MLP neurons of a small language model. Each row is named by its layer, matrix (gate and up: input weights) and neuron, and shows model dimensions 677-868. Each number is 500 + 40 x the weight over its row's rms, rounded and kept within 0 to 999. Numbers have three digits each. A neuron's up and down rows have the sign that makes its largest values positive.
A block is one neuron, or neurons of one layer that tend to fire together. Before each block is what it responds to, as a language model described it from the Wikipedia text at the highest values.

Opening quotation marks (mostly ") mid-sentence, before a quoted phrase or title, as in in "minute detail", for "A Stomach Ache", left "General Hospital".
L4.gate6:547526540518470477520512536476591484535433543513510504510595483465455454534483533606499479422548473551420478464518443466494522476556448436534481519449523525479474519567474527529465486527491528512495556500551484556534524471491559532572449528521513550481510535459467493451570486529559542489528503529463550526447475520498484515490562448561506526535494499552540456462516499507517433525478552459526539556508454514436497567488503479451539451481502444490522529524569476561493542533515341488537426484510487525499468480530453621559497552454505537515548490496551496490525432493435517572
L4.up6:517509417527449481584524524503563472497532510530526527451563528479455510452594515546457500569603444450485542535397495438429445499460459445519533483530515542494514550507459505554469435444430439452523481485532466512477480473523500492547546483473478440440482468503518504531461503516505476524546478455503493559497557512504481514523452513540504450472501511549545545460462514488429503483518518465476569489500472533408481501469425480463499475492493449473548496577518514455506442540499458510469517480503527565547492447425485550510547502518519502386555488436558465543524532498501506566
L4.gate522:469544449459491493483522486526562512469537508594516477538480524568564585408476583499493554476401493536499467520496498535499454496514588550508504500433456557465503450570490504487476555500556579465515498498503528478493402547504482505533432523505485507541527528511481553431562472467466500587479574504516476382468467409530516435488491484481510517504467505503533461528434406500480472538544500504536553523495514514481435513534404485518530480509578482475585521438581461501529571560492518440504500409523480452453551446558486564493504514497561453520524478517499468538448476465529508511
L4.up522:453494514509455494482474491511493504518448529416489543539470460494523469532456461433511517524405479552553461416579456508481576475575538478536521498533476471421471493501505481448505432483502459560529478517501526430473515532522508529455403490563496466548505522509503507426492528555543463451576425531519568463486455471476488447536522509441527460518527501517498580458482475547481479527461576504457563486448579457545442511523551549396585491481529545426412477448530494530416487548524483521559504552463492483499612580454537445519493549545496515522528570538516525470527514483517478466
L4.gate1247:447507527467553474531514570531449487436473492585533498418447495612543363524484508538517505513488451526490457508517452475510458509570494507507417531458562452514415492481548446537590474440569479516483536485515502467481515522550442514534452515503541473465527466506469546504518516521545466476486544459495440431529468521478437557548533514491549510499478495521506517490430496485558514517533472495456446480487503540534489497541562490527507483487560442501558484502470462506470508436508490522541505510509537374574495494449455507512505451488474523500489419558569475452501435555462510489
L4.up1247:506495533596467440468480513415510560509462479524493476536444556457443525495545544533498479535494475394505576527545457520494488478567466480506478589517471552448492476461453475566551503490538499533524477466451537491518537528515460424557456545542428538444484540528500565521537464452455512439517506454599518528507479542507465442458504471458461525478470527494522558509588567488530500493527516457435528478475512497567493522453529480508443513488483450473515570467511495422479459506497500532550552569497535491568454436568423539495519499496562414423477464474472507462476470549485563525
L4.gate1376:473484490501456518448517445461433485488482541472491504478480484496520530425443477522443486499467526427452596493492466548523522526580463488454526528548583518413561446529426530580511465548459589520493526502511517511505483569535448464483496469488527482507477553520529474462546431517527478515444553552500523495524470563469570518549540457512560436518537444482524528520493498562477451505507558556484520482478529502521571468565556486411435494529520530456465497517561490492434492488589517539446456504464442510465603429477477500437528417501516543505572601438541487468481504558485526457
L4.up1376:459468521472512546526458551481535470472628475486454480475469546552541477544477477497488478497458503605425452459555504522530471506464493517427471500592493445537529485490449502588514549463476538537438486492514473544532487457513470511510510449488466504447554533475454519468467550510495482470556498414561469530477536473464533480482530468555457524493532579543502512472548476502434517467500441440509571544527538442420499440454524482500525460545490533499571477502493504581418523536487505482525532483577579525551475515521462482569448454448474423495419471489488525443486498502514506510
L4.gate1405:521539470485420577522491494461533567527475568551473475503479495481467441471504526458561455503460513492465531547551490493528538484432441513541458497507535489439527581462535451569608507559530525478556488428478510505497477546508494427460551471472470503489461556528479486493545579427471530529487425562501481532537501410497425435506485526457535561428496545521517501554477587494522405568552544475560444492556495471489458442509452481483573491518504464505481545453449492497512515480501502477574503519482523507511486470553470483533357494426553560454544449490504508544517526498490512482
L4.up1405:539446518529441497509497481448471422495478528484511534488451533515478485491549503549421478459512502457514530491458456479472496520527516423534506451479552488510454561460466471444544489465522465599477511463518489541558526562447484470485477519525514406533517452488506468527473514487479506514548517508556452520480464468463497430493484503546541526483472520507498442448514484506542466538548519459507531505505502509521502534484462516470494549481571514526448584481481501536507493574415543537514580439506496641464513542418526479475538469545542506551485447493531491473518534518478503534
L4.gate1621:557482531499538524504443504477509587469547512470540538500502451550566487492511492534435554462541498541425508525558561515510520458467434561468535507508492485555546472487513446519516451450534489483538428514439482542462429490460505505553402488523523557501454503568515533543520523486469585455471527478485557439538512510488563505515438449450558542477527516452490566543513459530502425523587456583528456507529483506508509428532534469428466530521529477471531546447484524464491512526500513482591480479496512469550453568461436542503510454431580472465518540501487531517519533510515561439
L4.up1621:494569539512461457529557513499562514466484553510469531521475538525545506537509549514499591431431484514488506562522521486485375517436477507477525444525455503442467430527464521543486458449500527540565565482521478576478530551500503441542537497486521416464470547489562480452486542532520557407504569484585501545529448412483491587441509497459469496481535503496505454487487503435471483537492497489551431533451465486409510478535555638489502472473494485513525462489500503487487395611476439488472490467522512402521458516476510529464514486498497508445492474448518490530511516566414541462
L4.gate2423:532519534514464457501534558576531482537446501530515478523519524521430480507466490452505509468484583505496495473474492511486546520492531489490484489475471477387543499575453454522549515565510530540503592529505429533516450567509493485530572462562476476598493462528429479416499589559499451445569553602484461562490594507495524508511550505509542548486498521508496541503559531539567526507489524467565546468505506454520455468488540489457517485549408463440508563578492527550463528491468501407482454509521530430485540491570509513489536461527494562549530513508547483494492561504463536490
L4.up2423:485467541538473481507489527422479492481541578506381523512506406536549451474520482540514484496542476529435521513527495489461504508506499526464473479507537535479474482465444486467423447523511456421429497538471519470554417487576544443498464509470485460556593485462436506538461521530491525444474506556569384532514518455502481514475465510487467499471419490543452491440494530497512455529511454478522446520510450485483518478593456488502519512485533506470552467522530534579461457554490480434505524498532539484516511546490472507558448435496518466526503449412505493468521578493541518494
L4.gate2444:485520489501447557426548513568491522483472527481510544507429455572623504480543561578475470511503516446482505543489476532426483556514446517491519366585489545492482512553454484534462566475497530465503494507572450471465546546450498422507498477452434508482512559549455545545484565494516532436436508500495471489510482536477532562518521515543559556482500500503449560476488517484572432454511548440500450473468481439485484480420475462531465568485448463473486543507520490522479464482469381586507516486513427473479520537527475509580530459457537494519501540468515458468540436524490485564
L4.up2444:509478538545450530493586471507539554562451549512422556447581525467534536514510478527489415542546436534452551532523468507469475527497543435517412475543547514500503426499444505375459530557467574465560535487484458475509464486485499519504587580545459495514476471480443510445537455478517532522546539512475536451451499565501507478481561529448533495501455432521509365555532532519457427498479481572586518551521454443531500475462533485506542505473468537498485489485538519537468417476492487494489455522520544509494482490484400477503523502532481481535555566539571460517500495497563474499

The first word of a predicate just after a subject or copula in biographical text, such as moved, taken, attended, or prepositions like in or of.
L3.gate65:498543498524479505519510492548534504492534487495535434517553575510460430549491463476517526454530464517535525462600533492513542582517498482535459556495424454511478442499490547524438403545457491493567541425494535508547445495466441517550510506506571501602541531482491499508536439515469502525460488526550538473519489494575500487461473415485564530528459532434540586496538524399552532527545474480526437451519402472503516463469533462491458443497528491530531486481469457482532482447451524461544517497478528486507506571508527481537510532487446418494451497557531434430524439493570442486
L3.up65:458486527562477550462467509475499503409498534486500440474480564522471521528515570495443506435535572403526540461534505524522488458522442445423474477532535507516517538479430540468470428517418459446488495486445474517479504537495549554475409548528544443445496493467536470513493448519528444472505437480492550448395507518521514554548539528443459538462455558544497497465492534521584510447434420467476529517507485473511439478526555486479454472472524438595538519539564464529556509477538466501517482451534536424552498522521436506504549473592486536569525503496519537571441468450462503543
L3.gate290:419497537524530452582456504562521540442486521536431570554508514516559504553529425548439483464543555543493505496534531461551525531486461552532535427531499503409559518468458541482458531505583571425544472464560486534531507555492546501466516505519506503444464527509478514497467509472512448490525488496473532506546416465491429498474536468495529494544474526490369528417445471492438589448511522465425518487499508493529503446430489504501562427495523527520588435511433480500514557458430512483521494525459537576547449452540509549474466505548586522464449544465515493500531524495558436623
L3.up290:504519481446483449529539557481500511532467458589471494458478528448472468544540483485576545468519449501473521541450520513529510490489492491488512552513530577490502524509496534512469548526512427483589509545503514542494482488539468546504510528544471548509523505546574572496527435431542422495558468463464446519542483520454454520485513510436508475470474543465503489491524448483498458453522475488493481523484454466473526440498514526457478547550538519539538506459541458508536441488506430449464443575458530485538501503498493504565478463497478475487485498483547486522429506435500514560
L3.gate1322:560476502453453530614605504509507484487480561520494535514498505546464463524507481462522500465526446446509560409420434506514459494489415509510437481481505476473467468466496478441467425468575550492456441478488517514473428526434512538446507518483438510521470445491497472550482536508467418515490468464531511488518428489530459509482525492545475546449522508497528488458534469564479544363519536454485463554527429381503507530535553513471547440509517476600526539548494525521507565551497524521516542527472444437507468512536527522560580528500504519553526467544489537460533462508536444461
L3.up1322:490528516525515523483471509437504544532526476563513518512523489455437513462512495465437486592511461454487436535455443484500524521537490530484463480426472480498532523504478578550527448567491527543506552500497536526523476557561510510493475506436569479468481495469583513495487553495534538441402520552494459499535458509491485541485432475500520461456593501551593477503452548528485507527466496486537484539526540563516533523515557593482474578536495514565541499526487464507501477519479444433560487439498483466457500465498497531474534506505451518492598404517501450523521557510480476444
L3.gate1728:373551524560436565540500454534584500532568452487447535480523549529498440537512476471505511494491487627525504484561483434528527512565492426532480507567482438563440534510471466461511521420487461553517501436527424533451475451470545488532471552521511565505460482526468550435469436552514449522536487457492530452492468489457458433520578475514523471461463507548441453467561486488521454558515532443494535526547464540504386484462450470520449417497479477528458465536576414523499507484529425511541528449463461457590462488543492568499582454494518452468552539504556488513483454486400516474
L3.up1728:433495530537437474520516482547491424466490486529497535532428547543529520521489517588500524488557537526434484483517447458491533533472500525629470538490496493526444531509485456486508528440509474504521514533509450534433518464419579452448507525548493508553470530450454521546485489607416521530527497445512503489536476507407609451492534494526489463503498499506497540498482453487492469551409503535532504519546499542538467553513508494498529540498431481510449426549526495458482473480500473504567508432564495480528469456518482475439503484456577492531530480506477464518564517505486490514
L3.gate1763:448442510551491443472497523530538489497460478483561516480451367560465476435566506551525440549490440522515457611463543499551496455479463457540560519504478493562477493472465456488467502509480473486560534514465578406549530476462515531441493529436468465490499470502548490468506483542564527519531443519477561468505505522540513489468518467521456430529442537444497457497489453466485495490531505492458597533467467463480486476507502560528530400527499537534491563565521522513460474474438549485615572429507504556498534577442523500487487567522469530443447502479502446493544492616459431501
L3.up1763:485531566519501491542506479544539597539489440510630439492513492549480474566422494530508552506431453470418488496554497515522500531519492532452493537468497481544478489453403501571461540524479531481460486444488534481555566494544548513442472549421461514511467493464504476515580426448476510563507457505544513479517496499568446460488442514560508559409478535502502504464528470472489490509499500491488496476536477491576486496571517533476510520488482477499542511501384503524484549552539440436500470448486542453515437398494534476513461433563488444421457428514483479512467506559497494503
L3.gate1971:463473550501494444546507490475509541570557519505498478489481488475479485545512449417526531513392505485532504450542540520545500538527453537488474511489425448461522529490502535490483476445515523478484480480547515467484540549528515565458524508459441548471477494423558561503453470450561511475527471463482520525489599533368578487516407559523538508575462466482518520566535465523552453508486531478494511547510479550537462471498459480526493533482528555535540524488482496532485483544462583525569532493522549461461436518477531470548520511467433518417554528530483485555518453463501542454
L3.up1971:466534500459521499502524503507510538491421461478470443484501495521444487504493526518500557489515565393455446533522479488469459513524548560499488522475424488443447440552503464499508513493549489583501461471522477519521399540518415469509490522521508516506457505443577578470478483503506466479500505506490479455524501498487537483544483455490492455602509447500510537473473466558532502485556501546456448559492479502520526517514507467609485525455486491440508539423525619484504448437553457516485566524502498501521463527491564433488556481500518487455475442537485503443506486504460481572
L3.gate2365:426524520462452495505529466519542475500526517490500479476524497485496436474522456495497497444426507487478493565490478459554458494501546557514509518477505467496490502458495520526481500545498496485472566444514527466534519523545490512422439511528581488504480476461548522503415490488479507362512481477533466503486504487472537458506501445499473524445508542474449475437455508514497533460576513562490547451562392452441472452549536546538545488501484522434524572453486461524454492406473524518478456429490568491526455556503563541500455544499437516496521488516514488478535411421508463507
L3.up2365:480567493431502487445461434507567531527462489458521515470528523521547495537470495492472492489463437611468465556531552478462558519562576448536461536470464457565448529543462489543457487525575520504497507555482479494549523519505466504483504464493535491566475512460546534534452524517506421514537484533480506494525493506414541483468501529478396500484482510511513526509558507548495477516492499446517494471446470468511448447433472445533500533495543574518456544498473512503619521440470525441586512535487525535496520508520469506559533541426464492542357563504454557562474476441504399500
L3.gate2501:506468516501484557615502430522512454527495525564477483526504464526499448542503475507483501471544488417468507462541458469545518517602510471480376504455494522527528560536500502442483457487519526470521535506428490469547543560453491495489468470516482446487498499519504508507512514545422483500531466449479579561566489550519463475498472534484524505510502540502456487490484538451534499475460527556483574513553453444487420564575521482473552438460518471515573573486504435479485543525482503487469535455491476534486528509479453466540529493510504513465570503488539517505465472528478482518
L3.up2501:499537533513435464521526500530487584576494544577455464517534451551428469451567519451512504516474494466453484472596524445556486484558544468528496550509502491524490515500492600434477435548552463525516502454466481472422634546464455523460488550437466507483501414521542470539527514523543494500495432455489436558492471476466537465482464475538490484466459485470516559473398505457562541429438511479475433503561541480465429525500582460549521477565514512529516559516486461478485574434443480542552457476517534513489514507525484591473483470526510506527567475529503504408506499471484418465

Final token of a word serving as a predicate complement after was, is, became or more, often a past-participle ending, e.g. annoy-ed, surprised, part, similar.
L4.gate372:523531538479478498574472462540484565521527492497545527535528499584457460432486526521518502469489511459441464540510454472517523523517551413504536451457485440482606495540489581510533542553499541489490492456408432433562476507435493490469494523458546496441513528523427487403506479501504447484552502544496434519596505524410478436488520497517506548478454467490523443485561528502548530368480481451491529468572497471495465457477484466484526496484515520514533492520522545556496552475554477495555433498509445486457520482499492492462487529508469490425536483479438476485428509540532498596
L4.up372:495483567472565552534527515497497549573427440561479535509465463567509488475464440510440475519570455485478492479494451501507524500473466534517512474550483511446468523559511527516490533524466489525490554504562539525479473530467519473447517538439516521479447521489551492463489457500507487508453408529511485576502492513502503495585512483489589518421442502534556502498549514451466503449600469488484478510519523514503473435452487466545597484503486450523499510475442454474569489492512462375491506507465494466516464430497538516500461536467440494508510424436523481541487484541529552553
L4.gate980:433478562545454478458494504493539445528483526463463479562437498524529469502521499553486484494520446493486540451524469515575520524508467420558439424473511509487537497478506510492572447498555506519466514397537468485517429473427496480521484490505474462511473552550520499543542493541541461494487432469518492515530439522488479508547427464480554544476469541584553493492571547438497483555467510471438437513567496548513528433463523455497446487501480496549460554577473485543490490496523552452497430519465546492471431547583475523515591451434490441474473456506437451502462464514496474502
L4.up980:464476491532421509452483505539438515504490522479499537553484509503493522457511511449542488490554517510449524536536517532570513570494480432537482558499548452449566545528535472558542500579504481502496491545537483544455485551473525556406547525524521552485536528537527489479540479458495535507476512483524581604519432431487524555524532506442531489558524515565608469518520508484457526525511495485408517488528540546556493527475468536558533461574507495440503461479441490467551413530487428501472482555453466453524546534484503590522446461525527488520552426522529501513497493504493508458
L4.gate1234:452507502451550505579501432544578500524499508525532495561539622512482491487485461503530503478475519522488502561500472552384542537505553525471473496592542438495590511432462532495560463498537548503604500488523477445497519485547522573517501538537509442518551434570551504389444485524447471435545425509477464427474526429463442557521536469499500553449486502479479524475478515413473448457479547458449525492591462494523498465473450450486454449477496522449594520451528532442516554483575482470522428503494504479543468530486474491480475488450466493485509509488454498501598361569534456486
L4.up1234:453433500574451512565476458543494491550447514514480500532455566529494527464510437499563472504447482540433508490459473492471461504479505466474516517529480537485491526516543474504509502533520604497525534498536546486426521620546537440475506466493486486533411561453480530480482521467534496512549445482516513499521471527486478530520436479528507557513572509514487521583432532452490491447498468461514459486532503489505556506532483487494548521472471494484584421483497556424548488450441497508546496508489492508555488490502467560470564488509528558526535498512488464546539478503484479461
L4.gate1455:501522490503480450461517474485562546491465565531561610446497418513471493449446447503529489482532483548466495553472529449460537477542477455522518494532453526506518546574457493477522482423518488411583538526525541478516484500507513497467481499450529503510469525489508553435513446483526516470490446502525487504515512490401507537515469453539462423485462517504448510461520539512506525464463447582504484475506517551478606558486447487462489562501515504525498517487494509499541417505419573482576515484511551476534535519516457446467547539500514487472496517483544487491502501549562523484
L4.up1455:473460497538512423478459594559518470511429462515499609533485476488462506544435513541586486519491493508528478452570490515434482552527480518530537485572506470507557519470525515496532471499514449446552393446467437445529473528511456515469509458428541467474494459462509568470454465478520509500559486592491454509538463524513533518525475447482522442476502466518472472527548570511483556515446483550480486501554539562509519466451479460508510500536516510477463547518511486540459487482464545512546530500413473535488479530487494549483518559499481509587513478475480411521541524556525511534
L4.gate1624:418542424440462469525489488535514489524415426598462537539490514576508449468551478501486450502572534472439471571518495457546468503558508503515498505540467511520541474558458541500468494552476523460456500530502577529507441498465507475442461459569491531441522498410523555538490422543498473471430479430488435568537461501547511417445500519496492517489481481485514508426439532470501527507479393490434522475488559574504490418507500498550515536507539537589438537453482529568511429511607518462416491593463524444485509423505579542557440506481487522494470482469475496505447535495471430465
L4.up1624:518526471454540583477494460496502584529487461503483533447467549581498454528566464528495498462574469520442467537551525440485479533577469496447473420485552457521548516533524486508574448503516452438503463543541545474511461585545492548482515520544424557486496543467530475520486472544539469437477461464528490584533481450510572557402511531507508470483496527519514465488463527551494519527467507543438501429505551496412579503503521476447519486457518484500561535405452513504515516505533555520545529585462527494465469499488504566505497514460547538464466432501534454502500480562535477553
L4.gate1832:485529573465454568533557548527477456538453480501524490444466528522468505472467466452530498553507499515459517517532453465445481562524495490387534578451505494451478523462527494540518513532451461541522570449495560552524521586467529474503471504566480497481467488470527513527546487487454510447446475516460421534561443483467438472488496539514424553455454435488426523504513544491536494542517550476542584461519449547442522486582437462478582436554480498509521446527477405486471441510509541501457460560509511491435574467441506465549516536522487516466505513531543483479484525532494540576
L4.up1832:515456567505515506507515472551509480495462502543482515455551536492452509471473457459546539525558515518466471488531495487481493429565458490542543526497483403553554486497464483522468463418453520501476554468499541503485497469511537500555547529483489482445507472498521599492519430510457414506510519534531424622533523532552532503464481545480546498473476509423484486448509503468466524490552441564446500462547513494493468515528461461517530504480527459511494517416491510508512503480467561464500505488529594420466468442518518497455499534494461497483485536516581544521442514468559488557
L4.gate2074:441488516480532480468548488456517537446557420517573415533541534531483474516523515477495450447525456524401566598503484523514534530579551541456496505536528439483506459552451583498502513515473554507489491471492438481497509540497530522463530442507576453409450503492506513593550561506478505512442456478566422538503492506437565470493529484511530496562485487530538508502575519443507490475514488454455504487486500505550439509476537497464526498502534473537516466506601485467505435532521439524503465491504541466494488430467548541548547478480489451550468498467480481529540469594531467519
L4.up2074:487508469481385413502458491558491565553513487476535498582435476498512507515465486485495557502463437471488437524495449492487487461551498561525553484480511479521501522518517553519494494474511441473482558436502486496473500492505466459560559526531509546542552566527512547537467457537468534493525535456504454511474479441552467516473480461489491583561553536494517538489493464425470467484487477508477458429484544562525475510520470431546484614472485557462474456413514546480585519542487400508516450472497533463551463482535519511514517486549511460514487478539537486510516542529393540503
L4.gate2511:505505514472493505478517433562442581545439509516512476549415492583563440492507543552435544514539547436436427529558476526520549593554473545457478450456474470482461449444408528585562487477459444532556468520468531598554520474446548525471505461445487561442534417560463530459452432482515420471476514444562433532603492429529491545539469506502525534535485538490462482577533504416489473558474466522489537530498473513507503610521560464508507509570534544595532470514495493517480516488520508414466498530507509442541536495448478550484502527456474497503520480522462513510445565449486479507
L4.up2511:470536532500549459536538534566441573483459486572471546500480471575573502452496443489542460439493517517562449517519549552536479473475523463513552533479561499549492483530502534472463454467491540448485518440481570458493494545481473532525505609460560505477550523538451518427486447610489498540457526509496543588537489522540564468553496456479555500424485498411469545495502475523560433514476433533438589508442527505395520556511437477508522527539483472499536511462503518576512552484451456487547511533543483462555539502498512400490502516456456509474497495515537511485514434509493562464

Fires on a word-start "re"/"Re" piece split from the rest of the word, as in re-trieval, Re-generation, re-counts; occasionally other initial fragments or short words.
L6.gate947:461464538563519570507581431537551545420554536568474455514535516524470490556495466437404528424560515484546510531486531475576553565493543552529444540567545515522464522472509522497510429437476494494407485514568585473512499469550510516484477465474480477486534446552516554423509520422529422437490455445469509493501518524496475561518467473566519505446452468515473504475522508501386515530539513473418567499508449486510524458437523458498531592475510530443549468517510500465564469465446540429503495516498477513572487587478496545519528465531484458478474575499503443504475515474530549612
L6.up947:520424474501512521469490490540450546432480491464537449527581483491467475522494510499541584468541521520519526527527577506461541481466416529471546575512477498533508483500496528513549497454508466404464515504488509478466487468471454580533474453389488506511494529489568506510580499451499605553522478475472504520442466510454505542458516537551494491510512451493531536522544522561542529435492520525588490509448480462484449506468504548530507480509474575488434438466515472527434491471463486514432485553563510535516424533536514517460517509492423560488512472462475447467515527461484489522

Mostly the word-initial prefix re- (recounts, re-opened, remade, re-release), especially about media releases; also opening quotes before episode titles and words like film, series.
L3.gate445:511463429543437441498491492560436495509426545465485488499470543451450463494431484458464580538503397537512530472466513551519498471470524475537538582581511505458498506557438443447515492523460526505469551529562455458558575495478419526490547551525577503523458490528510569506455441506450497529417545537502566445487510430574449468484510478557498462456498496521590539466499530446550479532465414481483554458501520564480472490514485492501462475441500431442559544448455498530486528504460486474520460529490505483517487570505566493573480517501534539525443515515467477513497530527453505453
L3.up445:502467520554500451503449485529442443523487535462450488510401490476503507470506504462511564581461431510483493466529551575512492506538431513524555502508552470492510506569501537429494499515508542457460465510562504459542546470492435541482557537500531494523463478488465596483495470546503542510436446552517583441464473488518544509464560488517492480505469522494516522511566522464575493518517406509405545517519486541445501520552489443490448494546500484452528491455478514548443470557476528423444465504460568482486515547540492511503554525478541554550488479457444533566468490474424462503
L3.gate566:566443490490472497535520459444536460456533542509461505528515461555485463515509509571498493492474531463430490572565390471532549562498526495497579511554518476412456527541490507467545527455432617512483469469534521499538479481512570485465505470470560495539543469482403530489510482522521519511419593510451548481455442531494469463456493454507396513527422574501539498502522573544556491487488462420550516402471528469486521471556489459510565427508517501491572491562539475518524567456476523462519503537498511511512486511471531470450530498547517540527551570580512454490568509480494423526
L3.up566:512540567418412539529491445486517496470525538511482528562466501443565453531445562475426557466475480496527481518575475536495504517478462428518463497453562549535496439456529519521499548533501558496488434479583441490460514419498548513559459455505638539513468501498443577468528512485469478497520522459437500435499472526562566465454475496515510549559456521498547509466508529495498492567590453428540548493466491475481487511519556477513487416457462570466620497471525475521439540507450549524459489455438544497463511488491429548452498506543497446521504500460460520453497552469557506417
L3.gate581:495496474509492395506504466506488434452567494524487514511456487489504501519492525458469511484503550490455553531519472576452477476511449480547501513527457491526519500474551549483502455538452481532517469542505518505523464502514467519463476501435523526477502600455527529451588472498443489491497543432546452498469520490485472514454595514523497502476461469472507442567411602501470481412468473476490515466487469500432516466425556499511511540474475450444506458545513518513540507558513572468506416556487460522531496481503486481493535499491444500481457526436497560512464493491488482496
L3.up581:482574465448531513470500498540494466480460511480556500470517478448518538510567512539500485506446483477479535452513454460519499485524546456543558486478529543444543524546444483498471447481556488531531533490576520526522497421534617496492542507441517490506497509475431525443514555427473472530508524515485475490495500538416450548442448568504443542537512577419483436503473505539487475588418485524485532460530459491549540578487523500524415474480501486527509445507545471520475595556490456512396514472467451534461499494483499487524461554481540583518516532527455469516501502430483539547
L3.gate653:577508491487411554490384511527529451498475497525532437444540537532460450490568457436521477504527411544498538527475450508559539468508467452483483528560513507493524490526438538500453616445504518550481484563532494470490549470476499470504478487463445472497459541473537513472558486566504572525440532570483549506473493576538506512478534568535482499533475460490459441479485496386510492566488497462459575511530593479440499473548528514497443482501484502466541436513404502581491406515449613466561442531489473505458509501457493459482488506485469511473504540502441497504550472439463574483
L3.up653:492464536491507396475517518474551559473484505494541414540479502491465460500451584511503524479478488480587497511450469489531501508470540502416418563444516501526517499505474485482522435499581468570501472509491444558503562423487522479493500473489552525495429401498476479453485496489507508495469514485507529493446554457456514497564516526602471519535507547440515491481504413474502449517390518535532552511536499504523497511578528509491519571561474499531470575513545511582509458511490500511453473499463494495535404526400507432489531516494517479438529512494539509499375475464549500486
L3.gate1551:484449471521477485460558518551540526495493508540419524489518428497481504464452502488481542502501477443442496521521545505503528432508453510468431456446484492393482518491514555520471485490509488471447539527517444457475560505524477479474494470508484481540453409513499519494498514485529521494470476558481494567559548453533499489486492487482497481472507553451520514537463521447573500552458512560577468549530486474572508518476567523500501492427466565437520526455535478551493503457502521498536521476417452479481476425490505473515487521458473543538525446505476510428453507549419574530
L3.up1551:512475535567435520481447448469479463501519449499462539461472399535532462518499516493478484469512479526484503525442488520515495492494504502447493389543538489494546440538506527489490503474473495518554427463535529555476453501466518555523430514507573574443448560552518548479584480534415518527458432436494489543469482535465440555506549487548501589501563477479512447539430556501524516483541546502538539496472577431491540504533445550448508481495425512486485510556493505477520497463504567477476511516590538465512483502510446459538476521522547468444518472466485505522487488460474454433
L3.gate1607:538526489528574442434521446453486426521524551450505498502513548502472523560439457553468528522515493512536520542555517506543502536571536535521544471512464540414464432463496448512521440567529445423541516462466501540515496485490498479545516521490451532500436564505506545535481426464480524440515512547489456535533532530531436523546526514513586493428506486445482469521509509434509443464413479459558492535474514568467502501544487463528529474530465515445506566473519495519510544500536528486419510493499515531467490544441537480586455485519488482520504507522467500516499484532532497550
L3.up1607:488540546540468500567499496504515473581404470506440520481540540549492459485466452515519434455573525549485475519495503462546472569476532488470537532631547497465558478534501473430465468554508492508520450511515534481542541521428468531541461543576498461434534513538491533462478467514511552530416524479488477536504574466502480502505525496562562486531450445462543569508483443497526514469489505500511446490532501511483596488536516536479548551528493560478521480475459486518527563501506472413525541433488535495480410490498428479490477554429517475553539508514551482514499445481507463490
L3.gate2495:463519588503547464502525500499517510460464463447562451483471579484532534412532562558492482473482558574453584463521455545543595495462483473533514479457516537488567529468479500470488553477553388517470510534572510536538470478518538502493515460530501532542483520539486572434550496455459571496477543435532529442504583526522515494511467514499439516456508451527554467496529501517468446500558512522552537623508500466501565530454481431453527471525547451467491474481497393512522462486504539441466413490517537461539532513516508510575527485461577482430557498471493539524402534456413471489
L3.up2495:499500398471428520515497545480441517482486590444460478523495494472513509585539496471538506467493526547460502503486518477508497519582545474450483525522486500498547499594549466509499441535502517504524545473545557547581559473470500465497595533527488532565472516596455482475506478512504539409526461564492499569490458446545437540503489533507448582487470510517491492545459452559490490487543579468540516508466494449483531487551519438491502491451535506640497459513474552522476437500539416537525435523437507518534497481496459584513490493503519517448539401480567470499567507533410547476
L3.gate2545:498454512509493482552530514578441412479490463488532487546491479526496476460495475506476504455461383475479500526580478502502443507455510496461501510559501503508478531528470539519514516517516445569490482543480546502490520489505499437419549496536465512539503459377518496499533483523476463528543492449509556571478463496576477494539473522516536479467532460469530622502428516509460508483415471474463545532521546483472495514476525418452487478498477529480531500456473483500503511513526531493501463541478469386548443481565504495503403540519540528492534526538481475530478543455505483598
L3.up2545:512501439525476483466542482493542526527550543451464517522428428473541547465431562439459518458566512510479540489437597530500508420542490554489571510522476452513508558532501535491534481442469463449527510398434537463511577548487526494434568529439442426487527543500533497521512462562426462584475451507490567562522479532507534475527548457568494484529573558502450503525530483522529505480500458424450528438546459524481554566559487497466481453516480443474494495483528562506420489503482514494535600495529445523513431578478446527566565460451484464530565532491535500486503515553512577549

Main verbs right after a named subject or "He" in biographies and narratives, mostly relocation verbs like moved, returned, went, advanced; also table header words such as Venue, Rating, Time zone.
L6.gate1215:502439563453459489537467485572513487537452468497544559476474534471456428510502501496497462571410465509510465481517545511479515536507457452581448525530477515485492488494538545532512520514475499565517523541522470499517405475538496457511485456494449462496423440468502532541585446587509485460515526481514510490469516502532513473574546466470519534533419459545458453493540466533541484546556409514421461470491502504531511488516509499512506549498484530473564499450488499509515471483517493516574528472523533397489526484520532619551558540429521507544578509462485415573486417509439525525
L6.up1215:456474555458463445497475574574474518486505554476596514436472534531501539529545494478500472432550489496571530446521524459504510463484491464549524404467442504495573515490514600548562501467515484490539485501449428488468490547489497516534534516523531495539527523477492479464553527511459454493555482498489470499549513527537473501556514450563522433449496492538458544491448569576536507544509519490461549535483505506502535482488509459505484476529529541508542595496520525450508479369471474430498455505561564464413463501461463561543492549506467513467458485526502485423472452495531502502